python train.py --n_head=3 --norm="rmsnorm" --norm_eps=1e-06 --attn_scale=0.125 --bias="none" --init_std_o=0.00615 --init_std_down=0.00377 --beta1=0.93 --lr_head=0.00479 --warmup_steps=0 --decay_shape="linear" --batch_tokens=[32768, 65536, 131072, 262144] --train_tokens=492600000 --dataset="wikipedia_en"
MLP neurons of a small language model. Each row is named by its layer, matrix (gate and up: input weights; down: output weights) and neuron, and shows model dimensions 0-191. Each number is 500 + 50 x the weight over its row's rms, rounded and kept within 0 to 999. Numbers have three digits each. A neuron's up and down rows have the sign that makes its largest values positive.
A block is one neuron, or neurons of one layer that tend to fire together. Before each block is what it responds to, as a language model described it from the Wikipedia text at the highest values.

Description: The caret in km^{2} or m^{3} in infobox area and density lines, and weakly in other table cells, percent signs and place-name word pieces.
L8.gate204:476470455496547487447492496548507539504520383480587452498595525559489473521513562480457483510483511478468548483493487517520439453475521470483507564453518562474530510501487515525538548529406571545564578517458469492534576583604543503520522471616532497456568471536524480423477516502585472529402513507479510575472534436500471504600587560510430570521409474427540550549515487623565526409380589487605496475470419481546548528553532443559492561423548429517557496519545471475476391520367478563541498549483526437488534441447426484493534560442475558529605536558543516468539465476395542450
L8.up204:523436565404534508599459512364438569523565550511585433422539565495470495574488489455524534489534451441478654527519428453348491504500558473499621433514471474526527390505442630447515489467520528599571454506439446480452457484509482437448462473427562499505511446451498549479475487539520543537534526542483528484533431479480503439524486574423507603502566483491521475498526535417481478521440545579517436481621469517449472523515471593492447487468388460549496519513545540524500544506499575554456442464550504475481493497450546523531522470496549478496560592495581555574529548532450543511
L8.down204:499519522504500501561452480567545590554538522417493477460428612406530386500526468548535495467612529539402494567519446523497455513424517552539523471462462542600565532479495476495503536424560440453536583541447414502480499475591556470528495510399521509556464510473463496407545406502479451387472562491494456462597554535536408521480462458502470442480564463491554530573551523573497467549415530572467565530592419489496397488515481575594444497491533514518537503455549541532483555447462564481519557536453480464623507525537466536472505598477525432463538456541380553493519457461499524541
L8.gate332:452478405499474560512468522554543472485564647504596547537554508518622452514506523402461495478550545534513453511438475547454614438451442536399535553519532492492490483526546498503554583535435551477511556427493531477528512531474414458484416597434459540477570451550506494485487504511538503555547562538523536459522513493508474420493510463524521438488494470587487502470476443438527528438401508596633524478581442472456548469472372550450528512423530497485467450536470571477540507489481545544475535462576425517548481595508511539593536446526509570600442513417525578606453453545448466507
L8.up332:538486479510492472550537527419475524461540420563521514504514472536449540396503554458530375507555486461502489561489552496570505488579513455502544471575502471518466434555471528436565423568506554512548568509514509556435522588529635492419502601570493544539406428517510473502585520490539530507481510514513524554508494524470433483610503482504446397434432525461367575470599563543547514525562538472428505535565443587508470454498415552476539431537517533510621476521499469567458412480483541469463450414492521562553443491555404473476515500562501532528466529464506591563533542553500555616
L8.down332:506524513467453603514524420583530534551584558596473587496479557505491487441448465494444552445536416526506420534477481512482564505444543490500472492499455448446540453452498532414496478508432524454397541541487522456481518612454491459553364406549515556481519562550484523456397479500628485388478549488528492539530474612528471502458457562478491424516474552516490495507587551430521471463498548558499480483468591379568544586458447438546484487603491591454429454479542554471595509508573502442512491498547526597511500498492514540539529465453580420496470457453578443520429453526463507496
L8.gate340:430593461532556497440493531433524532519492488547600484519474614492403495528502526556516562468577503539455472458548446512446430552475468494434528546567524562525452551515464530647439501534514524537518461503438437487442464493550516481408584554525481507455459433507506447628522457499492499451510520507572478477527533499587520479428513468583607500522538523510496513482457537575535491407520436441510512505454561418471438584445513568412519506390457498453553483456529475437571486492395441484487477597550609498550435527550481463407534508596525552597498607420550504469441484500488469500
L8.up340:451489513457529482550525460434540440585516431567468530506470604500449509397475544544519557504485505581517634439525518497461491469475470491552552481440448575550489503555525490481527482550465502558459444459422530527404560535523492550469503442441459495476450571510518508570535492522557479551466493438411496504572411490437489544395524492466530449465455471555526521524437457576513491473497512433418487494460501547508496503401523532555587538495542560463440548511519537384582547449490428454407653522494486495636474615487510479596512390443622527492511531538493497532526399478523461475
L8.down340:529542532494482503516482529508553431633535449564473565450523481558440496452492474432510530532445499365483539507491453520491592507440467501393496527568439506559405545537474551557579519504380567553470507564518494565556522543346473513498454516421465494491415449495458537542465458501601516559519551501573457477510446512569483524476496495424513478466548415528471511501433540591459500512385464507492527497543506492479498557398435548597531525490423438485535490443505501524584448518574512394593542437606515449490492462510531500511548444529556431476491420464492510539423491478399528428
L8.gate469:530530508587500476453460370525579478545548521479515548543538596540442476553481459435517543563492496554494585575483451499575474602427416470506497549497512524463450566533557425531371518493489464510437522484399526484452517571475517471436454482460471559467563442561489391447455542534390543506500516447551485431462565527462445482453551515465523537537422458500450462475445482537433487510484457542534612467387533440502579590473511555563524398359512536481531502478422422469478483505503575540510465476560480438453460532469544435461556579446429479465503499534507521573496565481500522578
L8.up469:503462518507513403477472455425579532520439485485561560677446622506527490505521496564468529508530457452531545505442521544500481580458427525546501406485565547515451472509476509492486514438464428481393489493514445478544502516551455451456478594563525499467397539531441436521587425548446471517403490470530442460445511549534498510373478530506582518567396457447469483525544457555459390478443594546510415520483528513506512555495530474465424634505386569512536466465544584457515514489494460527437488488533443511522526518474518470421580532544432442464454501433403560499499533535511512446
L8.down469:475446485479524533455476388498521510488558554587439557539513449474452569501401532478446565424504569471472487518506569542519538435456596502474503575508401501512520544509497473462404439494537618533609474518440548417499535488487575589550536485511501442471555534552467621514498539485607468464486522540470456478500458529424500599418449503442518436488492537484570470475592417488539536667494496519552520565471444508550500497438548507561470502584413505489512604537425590483593465512594529563484521491486478535497567508492539396521515556497511501488513438505557604504553523476462489498

Description: Mostly the ^ superscript marker in math or wiki markup, as in km^{2}, H_{3}O^{+}, f^h; also first pieces of multi-token proper names (United, Web|ster, Net|flix).
L3.gate221:458424487466434557442475487519562475515641469610516501533482534456504600567478508461518500559506444540495547430581417454458544460564515519452451511453482510543494450549514348630421492549591569469516472515575513460443475492563460478477455542469440463477497409475565557419512448473533436460506562556506462485519509481507520477535532466507556484399382553493511523433551553499472556551443623539438551505537502549540534551485502505490557604468487540349492543500498458485527543518474539545481505536465487479613454491497435482560486618501509577534474569562571490537491451541480495448
L3.up221:538527465427482481500445507546461487519564522436465502549511481473459502494567530449480538454533448517457527401500523472501476372627443473427527591499542609599529444478465417541502461424541508600526541559558525512472453513430495528413528493482541434544484460530455551481557468459557491530434433566454439442470490369506449493561477481468498530449411580509481484433455546467445585547503521560561516565451412560543423523540420539479584519386483501594481528493471484580438601470499502559449477532476478457516501411522415481459476555457510555441483468460493405445450489582555466517
L3.down221:492462524424538478532460510507499483559529478514432491597479501514525590472532502503492522390585523478424531414482538489561419358556418511406493456545460537515481506467513436452550413448557557588558562549485470473478435562442492539470486511528579501529559510445450543471481450491548558612537509552439561458507548393429453574517503463443457434487438550550498614413466455460499536509544458460580553517496490544479451579446480428487548511443507379515559444498433496488569550503503523508447413476443503475524494501495501470534484512481566534455495476502529337441468422532614461474

Description: Nationality adjectives and other modifiers that open a description of a person, mostly in biography leads and name lists, e.g. Indian, Japanese, British before politician or footballer.
L8.gate77:614532477536467490528474377476510562541488543540489484554463531464558460521458495439535568516506493489484468551458497457455567526526464490453518439532505505503551612459453460488459520526594550396528531608433446491535527490432595486502538577532562477550495563514483477563459479571541425507506575489471563536551471465564464516499553455529530488444452499483478458498406527450521540556448448535563477362505451599569381497475518578459460545572503534576558482461416581467522496574464567491459488524444493316516486470499492555463564414556439491445491447488463462553471484501447550382
L8.up77:433504507486423458564567556489502483519567506448538480483505560503466481549490552540512602494457528501609366477502476541447474520560496541436508554524529549443483495461558561583394490507542507514529485446527563446602466409547501528504511498483487541504522527488421513449503470530488454455459440524543469466457574521545450434573530431566559504607406599472552462441467537425498576428539595448497483467497501395479471577591448515509520532493526455484515517401450491478612413517543454505515468518535459420593537523481602446522496441510509489541531424534416481664477546573527523513
L8.down77:500489538585513517554362602527581463532565520528551410523455545489517444476540443490552460563467466462482473544460444558452531478389541493449382628585472520514511581516565485519428517528553452519486446473623536511573502654461493504525575484542464502485535524489588502465533495474482484565439380467542513537508483536475463517422561513501441446434580489521642523480514440546537514521533496493456493527515467483439475569465546508550501535430486455503442456472514538450380462536488531495453443540461565473512543586537496524563437543436564472488461613510542453444440490554519454519
L8.gate231:459511506568424587450447466530494560456462516595453423374504513463463494494580480413540552592611559526542480537529439474499420415521425549453382485488395487507509502516534419523462530543497495474575560577509541532443611405474525539493549428466463543437541457496468538495462596436478497543499509517554439499519466490523509496601488528453522479460498502529446450494584524519559545468542555502495475463494441534479539419474425538503560535497542469519523492491498578618519478525468454448409467579546436445487390504447470519552584427580593504514538491605555506564511525559466483450
L8.up231:439546666510554439496468502454402588431547445566440585499514564511472541503501476480559443516489446504515524556502510533397503488473423414539495490535474529477500466474469537521406541501431510576514437448525527455483503454399509487520540572431486524567513602505488427502571484529470473510553492479520516520511614557506516525489546462507350479468488544496538506482499486446477503540519530556530556432416559455467522503501477630442556463533501478642500495408445495555504535515445463444538553451451421454429533504533512498476548410555602355492503583490514505546510565471524413457
L8.down231:466546528575497514492446598526483523533551561492488545423450608511532486549593460437462548501450552456497473500515460460497558436515505386404530490456366511531482420497524528545518468515577505486546532544439481495471571481456419435543535520500473518516587589481444513506487623481463507600480422487524478442311502368492522455449434504485469472467545544532513429582539448478471470482506494451490549415423403455454465472526426437499497557460591450555479486400432516534429456505457409425462504498552476462491490467458390485550541565479485542546515531532519477503510496443518516482
L8.gate501:494470624465503464467512547484529554539527439564541521492473531596475458460500569505518538527485457505500445521546492441474477473509577477559441532529494527496521544642429488511491512516451542504523434582442420437522494459413557517423557500451406441535533498453486436649526444458513556591442484486418455507478550499493522534409519463509442540546463479496485439562492456479515491533519503453436446553565547517496497534455490468478394500563461428464502486639511552565504468631468472470413426547489471478584484458470529558513635499507606521526516478545411473637537558524500534426
L8.up501:466538500540424423496413433536579555498522474513395593566512537463395551528510453423507573574587455514445548582482453488542440502471539468425474490445472429479513503487534534454438587529586479625509443438445606502561530473422503460548533545476480508413492575475522500425497451529528494527459400405502559506419479436558483515426566460462544475556485411513540484543433528542450408561590454426500482409506514476576494557585476537563466539523508471559557562463528545457472531560528539515486469499542532454506523549567517609456478450490524566515595500526449473513466557517532477463
L8.down501:459478555532427498528516424466625549504483566495475445467525469526434476482531626479498536520502580488417454508509464466524556508522515461432438567449503471458511414522486488575475423614506531552517520552464529581492480509527477519540554445508497503524563472453521507439455500540484447534513397457501462432564600478503536530655474500495487527473403466564504404415475548451488536601565494470489453480479456525597528512494500495570460520516488563433468423493597631513490463561474519580471422441433495447496538410591437534532553544518555516602405472569462546484465471503484562419
L8.gate508:486456531520542521453464513465492529402450611488499529471491568496459472511414613532526494473536529549500461561444498544426529512493586516461511555513399550557522521481569501542453478492540515528551507492437542494596520558569484477528504446590445579515513553515476503499561490547535473535520511504364476512494551478469433467508509419566491392479511530553471428505473531525571569441391579553445555478566495459502475373530480580479356481559505408496502401443481543573471468428413520362467484623555517459464437508450518468624482527536498489503571484542471521533539459468534525487
L8.up508:564503508481536615520501525508618471492579570513526536508595444528504471483470486408502461523556572465563503434514468451466470543430574637464503465524490536477494568453623558526473566529605517488580439471492493590497563499491452478431480551466558519359518455464551551469467495535447494487529535489503534531517533445574546470469533459417435508530446497526489400509482552475515495546374451526514494501503492511344550514499598425564571499533570544507531495505538493470475502517378491616481425570519499486485458446382495518515484564556554489463516533478492509462397538553492470448
L8.down508:442429505573533470518465602455481511570533529432505548616589504457493559616540552517578570492510367512466538477526488522558490538502448465476504539433455442503543472535524505388470531495578511415503477513547494538593471534504596524544608506402448518515487475485553446538504537446503536510409431533550471475520531517458451571571476566430573530561448584497511487562371521448473572607477464485454526544601479545507503481589551505485562578518527479576502485529559580526501383466464506500498610525543518531523447513527450524477572428529548517482540503513409508485535485557446540537

Description: Fires on the first descriptor word following a person or thing's name in bios and lists, e.g. nationality adjectives or articles: Indian, Japanese, a.
L7.gate5:568489589523464560497492516416551476560451575478505575491479484470449527540565506495518504471569494473528499511496402516537600484457519538551406421460446536512468552572463494556449617506459503439489548570422534539468569474574502470451621512486575568492595490402484492477515608543538491471440508458552466511487561493533469539552389485516558373509499451564462405505554549531453533504539444527532509500522443535446592442451487521518488557613442380534554468527501574479539525529462425447518453467508458382526435554394446478466476467511544493501544447528512551578548473559490568489
L7.up5:474554582500498483411468483500490548462583567496492542608499548560516496595540493402542535601566492497528469440579560486370519517483594553473570524476409506490483540417526496490539463450518456463510509500506558600448530469436548495508560509513516545486490565557599529530454564521545547522481435492543517461541527408569491391417504420432573498533423518536461471506407486504480486493481442598520470461602408478460460583511631532541492532534531454532490406541506491449538417528534450537503507512464520431501547507574402446516480546494609488430548490517452488521437586546515455502
L7.down5:506455588538498530559406530476495457532563486548534509496554541512506392521493482494467549453548427509463470452458406522499570445480470439413463530478439432510541453595548554527511554532609542488532480518431566525572465540472483495468614445384451533528543504504501463513519612419467559482485472491478516495495554477479512404514504457413548485429535458491521498613477410518476514472553462626486622470553463515397522441497599472478442600541543474489543430433514556566496507523486517487486455588509452368537513456456464527518511364465540501497552506549471541463454543456493587478
L7.gate309:446456551472568451511551538496499521511597481537482481571475600516498575530482496466517446522518507506570492454546446566506577426494539424561444493492525512476424593547501527480484452547511527522511457496650439611522471377530552395508485512493444482525511459417539461467457496448482525504567485502417530483437514423510494440536499480495448477480597508517522458525561540498467487572542373411445531426499424558478574513445509483565428534515499423574410426400442620517506446538463596507502524514473464479577462570552423512490552472422548509487533450446463625533541498473548546476
L7.up309:518508475583461476471490469385428508498559566503484544475525624538366498470465408484581531567462432475559478569519544442410539522531456476514503436559511480500566532483530484545478464445476461490492511564401513396542397463441539428491554454528457555611529566504407466431495478499543483500487499511509426605497559417570484454481496535512564478517431413547487503447513561540468520491509525538496420370486510537415467546411498453529381498526556460544478413483527513534479480529520493518533398491377512494595524516486496489543533488520425497547498409459548489501494479463421406463
L7.down309:478408507544488469422562593484528508608520536475457469476571558485509490401498568470527479544530515523588511429469474572543548409503487483548524552540539551497535619514464492571524582504523545557507415486524439496534562560465488448490505448516490464493541570508455469471565508500456532416513514516452401521518492406555496571451507415509525476645463409609563504430497490515531482487508544546563538467481501492453375570414487464566441500479522408439489527524519618538489448505508423588498533458453395389470551485508548531467431523506628559492482497431483511431432518519518494498
L7.gate349:518451522512479580539519507477389525501548512570502514521509574467447511460519527498487456556494503476463515546470493523398501484603546538533449527449474563529488467527573534456453432447504382489534588567497476571504639564495556375463511469457482525455592526449498458463492559542480506532528537498555526494467483403513574428554475497540600477510468495446435387583461516494427494584531470502423523388574473589569518486460486492525557546526530557560462433495443514560596453587485395561547587498438520459568497587452497435506507534530550562514525441506569563517471472538482609461
L7.up349:509485434528604516509561511412540503477487646457512493502498581548493450511477487493491528572558555409441456567546424463520526544427562409535462475490422491515529443476579596548452537572561587451483512530462547447575551566498548464454567462559560479508559467478436486598526477559551502575524455386468477448462467594566515485483446402467563438479456433584489539466469445458517485506533380541442445487549486519434541450473504496477467540441504469504660467490490521532482501582460489488503421409453498548475484497496417508497578427526535479455544444554477484409517458460491545493
L7.down349:540566512547529406527513489431537495497491543504602443474558472533509440545567474453379550471533555478457442446554451473614562516397407525595581471555553445561580478498502482513522442605562522554553525464516454501470506454438411407432548590478518498534655560514569602488519521418557523573494460495473590479487506499575389480440467528507470542470436508552528470519466472481499444537499516538488488485556541498531408529479495607499488548489544586529518466544531478511504561576523521594517487439467457548518618535484502527512547397535515465444557485534419483489518489526542493479
L7.gate390:511419476584447516522446497560498467497544471507567617558504612652528502525492432507505570624491521571462526518432478534483524412487490483449483512402427526423498514462442490451493426447543527496543485509572519535625515568577475532488528456431501638570561539503536410430495464477539472615465506488494539485562490495443554486479461484466527520507578561459557380553473504433424488480497468583554492468483607513529520572533530510490438459454544475508528517393471541520468460468510446566431452538473485503550456510531505485465603517467551497555439423492540528485531596576545470500
L7.up390:515459510595526557516505414476520498570498576360430507571512549493495397431401629567483481507433510563599480393536405482516465502496558478592487415582491426446573539517540484444511510569484472514432517535508541527486458473470505590451476523546417547521527538536500512505594441578429528487460537495514470471505557537556506524528510485543473558530442414453523561579555529457461469504603428574483531588471416519430427526493511544591450538504548440531384465481471482498561520480474444465471531552521552514466506414496449399468516530515523530450541525532477550521532462496489489387
L7.down390:547506552538451419519492610510527499517471493440469487500530418460458438477527538559433551459534484449515447433478453483607486466395560431478487407490554514462570470547464472519520512491591591514559520567552451530444492571538444528377502457438475541543516460498479401459506526518463517577486439480505493509431640500491508475520492387457400568520474488579427487557511436467442472489381568529530540445498501492484401494550487515483495525490457527498482504465495495548526465498499556545451363412483583527471481581550462494573536528444539513438470500603482518484529343512515604492

Description: The caret in km^{2} in place-infobox area and density lines, plus word-initial fragments completed by a predictable rest (Ja-guar, Ti-gre, Dol-phi-ns) and mid-number digits.
L7.gate162:486585507545548377548443476471489572546473537515499489586513522599426532480504561458508500533521485577582472421564496463491526556535517547523587409408550470480523521552461445487483476561456494489430505526470484528532444515549531498510527563452478568446480500411539496544567461516484504513461592457529537426451516539420450535499551548498455459527420490568498465622552417541476519512636495526535483309387523417591515462480532523496458470464486469530594530520486529520554511536493522559513511472484433469499485456470509494543425499520536658522569601450522533501513466613519520546
L7.up162:529556531499549519458418572476565554460430419495468494476445456491432568497609508464494547509508548521524520421515584442476457446431523559446478422483537553596427495429433527487503418491445449535546521567492470475458428341475536521529364628477461482471480605478566442438515422439448506401481477504475493497546514452580487544487486524435470486474473441588480442514446563425556468419486592428514517448563539445524522470522558538525534430555481439431581524467473509460492481474590526552552497437475530513438448450548483484521468526460462578539477494496518555525481394473496432470
L7.down162:555453569587520428436477485456498600451519507518514601517573619507460500607508492514448542466494528468463506556535468384478569514499489500450596472543545547415507573497474576511470553510506617554463554415497457545490554507477482604480555537504437459434447581548520472452549434538576473530444488468498434520520513532449510493577566538530472530496489499480405535599563488572487525434500500503561498419573597422566535452478459452496504532526407491510528547552425439485503483464390446572527499531472565542396529539512475504612450473492549576456530544486491586397510466475523478531
L7.gate402:541492581572527500499481512501580527434441503463579481389532454462568569539501538338516492568567489555437506487481506497469465530510482446452551615533560485579433477522480470531517560399474514525510555573485505538418468475567536454456554517408519498437486463575524471539530526371551517477488511527464552527437542506503547480579624579522501407564469557440538491420458561496536490542547514583488525450546481441600414557523489480523529549513508593535548469587460523440495519546475587536456523481454469472446449484480453456378598490448557497530467535591480551542468516521546433509
L7.up402:555531516507451512481471531538570498449579486565479524517481485565522494505405518535489495520331533471505512451516446548487496412630486469555539603480510446474547467544482515493527416505421512465491487520533520418476507431510432490396445591539420509502387455474457543478482535518542423601535591571514562455498529500501487478548535594450500541443480608442539507510477535504466469532387506508471612448521497496418495580517474621531492575537519463550536474465466521448497484591449655608493428566497476543483496481486464470434534526505514578478481524433492573485514441545515464425
L7.down402:513402511611485493523489560548520493543539415477450511535578446524555481563562485428601558529417451493426502565549576588427491441479461398541469575500525456483459476475506447551495433466475494418503510420504556479398512489498523534535490468444524592523615497590484550466481529493535500480502521524537544524423598513556560392532511442478442440492527516589485422458440479448528487408485561574479527559446513507525418528533432488527472537615567580493513436482467442523581533566513558490455476576473551511427485597516510520477556564436535507517467544443480549517529472420569405473
L7.gate416:428473527484566484482565565449489477613514586488517530519465565555455454493504533554517454540393522496520540576521483516473474497542514503558534498484590437562418515434443522422442462439510585421507524507534502494345523477500517465522478462550529491499527482501431422496432470438555519513462521505388481549632523565434462443479502534488557476503535498620573442431511434483533592589464448524459494562562519497474456525391462577469490491418471489539548496544446518467509539466593514459439496455513598432488433523511625531538591538488499537543444474482567567565505544523563543601
L7.up416:515461586497511345475467409462589534581465493519511479539464512499440543578525571530485483460475524548426501480493644440487574552488534452503472462530520459533425537483497468507532483409538432652517546435514495463568561559421561453464461515456440498445541532604549504527571485511511532507526584543601435469535530451526442508556531417551411399532491412481474524386558546493495510467467525498471395539503538551541634466477515536437419460516463476454526518508440523478392450493490472506480527440436487526535474561406550526458498521422463492486487518599525484526445496508477484517
L7.down416:460500509527449453476527568510491452512581503544441440580446492494502487464565543361468527410523418479504488549465483513532576545546527488461567513514518525492516562496487582542480575538509512432516487487494544528526504500530461399587501490465585481513587517482494502434434472554542574551545556539606523490418563607428473500455470447457485523460455577573514470553495602471466502430556499482487568436524429458383410566528524493551456509539401615509434560366458559602522482559529520481514499451443491525462497463386500382545514453517510511460475514540470556594500443548494485553
L7.gate420:566535536531485471513552590505585409416494486509474420461575549535567469512424456496531491597539600521520458515578470573519451504521485519471503495514452349488469550519527491545506465492540435518527522522496489502507429520489470467474473518484481565512388478497485520476526497415561372571533491522462398545491526440480472509473589458486511456442458546560580469443470542462512542556452602527486537526501378517508446466428464410476503499522436491515435451572453555562453492581452491542486542486445534494446549488535488543394504591512637503483466390531593540481591625516464447529
L7.up420:514507407532512465498458631598570509386542511505437478409483554513532484502445549493494561499537467579575514488513486450550549526507503475511468516523497624509495592520496388397518553541481431553548536494360556466527422450543480436450441513492509515469400388575443474442523460551526481499591531517511557583466485494429484479541526526525469449509439467573529576448514523515435503427474519529506491506434424540515426478504495443511458485511490500435558426489506470521530534499451457379443463494551492590562526522551595552458470443531394477505542548485550547532447449406402448476
L7.down420:562485442547522466513473521470496534501497584554466535512448540648527600498416514405429547547582502491468505502471501528536471518562465509333493511571471397477536565473434486541478470517508441528503578484521587528535491464496449484452540419428521562585474443538558584498460513546492468513518524451466531531555499513419468541456527516512480537523480476487536511516439483510528510539555568459579431503602392473546426471518403353498454533573458557518487506511467481411462531562457532509410410465469456453461548455528524487405367528521546518505605478452452578491507451494561454532

Description: Nationality or language words naming a country or people, like Czech, Chinese, Russian, Japanese, often in lists or locations, plus possessive his.
L3.gate291:595587497541444576369442404538435486392469464497444496406435502525541483429509535405497491545587541455465570530537500541469517496432466427466496506477526437534489510563573460458491530530540498508472470466496572537527507460462445408526545355531390536442502566520496523501507504528536481579477554535561521440447488605561444436468376495535449563505496550555535490501525488459499449494498507463470559478497546450547396530527453531499393572505470442512562584513512467465417475548483366440544439545495479503579496521513450488497586491501550516456524520521372467505537539423508530460
L3.up291:497578550545500542378502570547498564435447617458503425464551548541511481432424478510483450501490570452418518512455432508509562480450519448528513543391518534475542449612532570566521536643521468638492460411554591553479510530460488472528543511498522488462541497516489515445540446471609520545435531489540525454596487420438441474524534420476500577575464424518463486566511462446463438471559549527535518534589460491489473504438557499516448537512484506500572455409496455453480460540475473420447477488572456546468558529423463475476456442498625549528509467515457576478570517499518411546
L3.down291:494519504549521599388474503481497466378410517484465503436493565542519391472572550470529530561544570473459546580465478537623508418537438490405431430447486487548522390542598509445478512557505538581525455503524586544506479498551462442529551453455500511441517524514492483622518430486538510604539407514541538520490527519548448532518518513448505492504525413550503438453585531460552426459508438519503537546598511432467506532496463447485490604518562496544551434483557554493503516524468464395469442523387419387494461501436465534433545501458547550495523469504437472518504410474475558467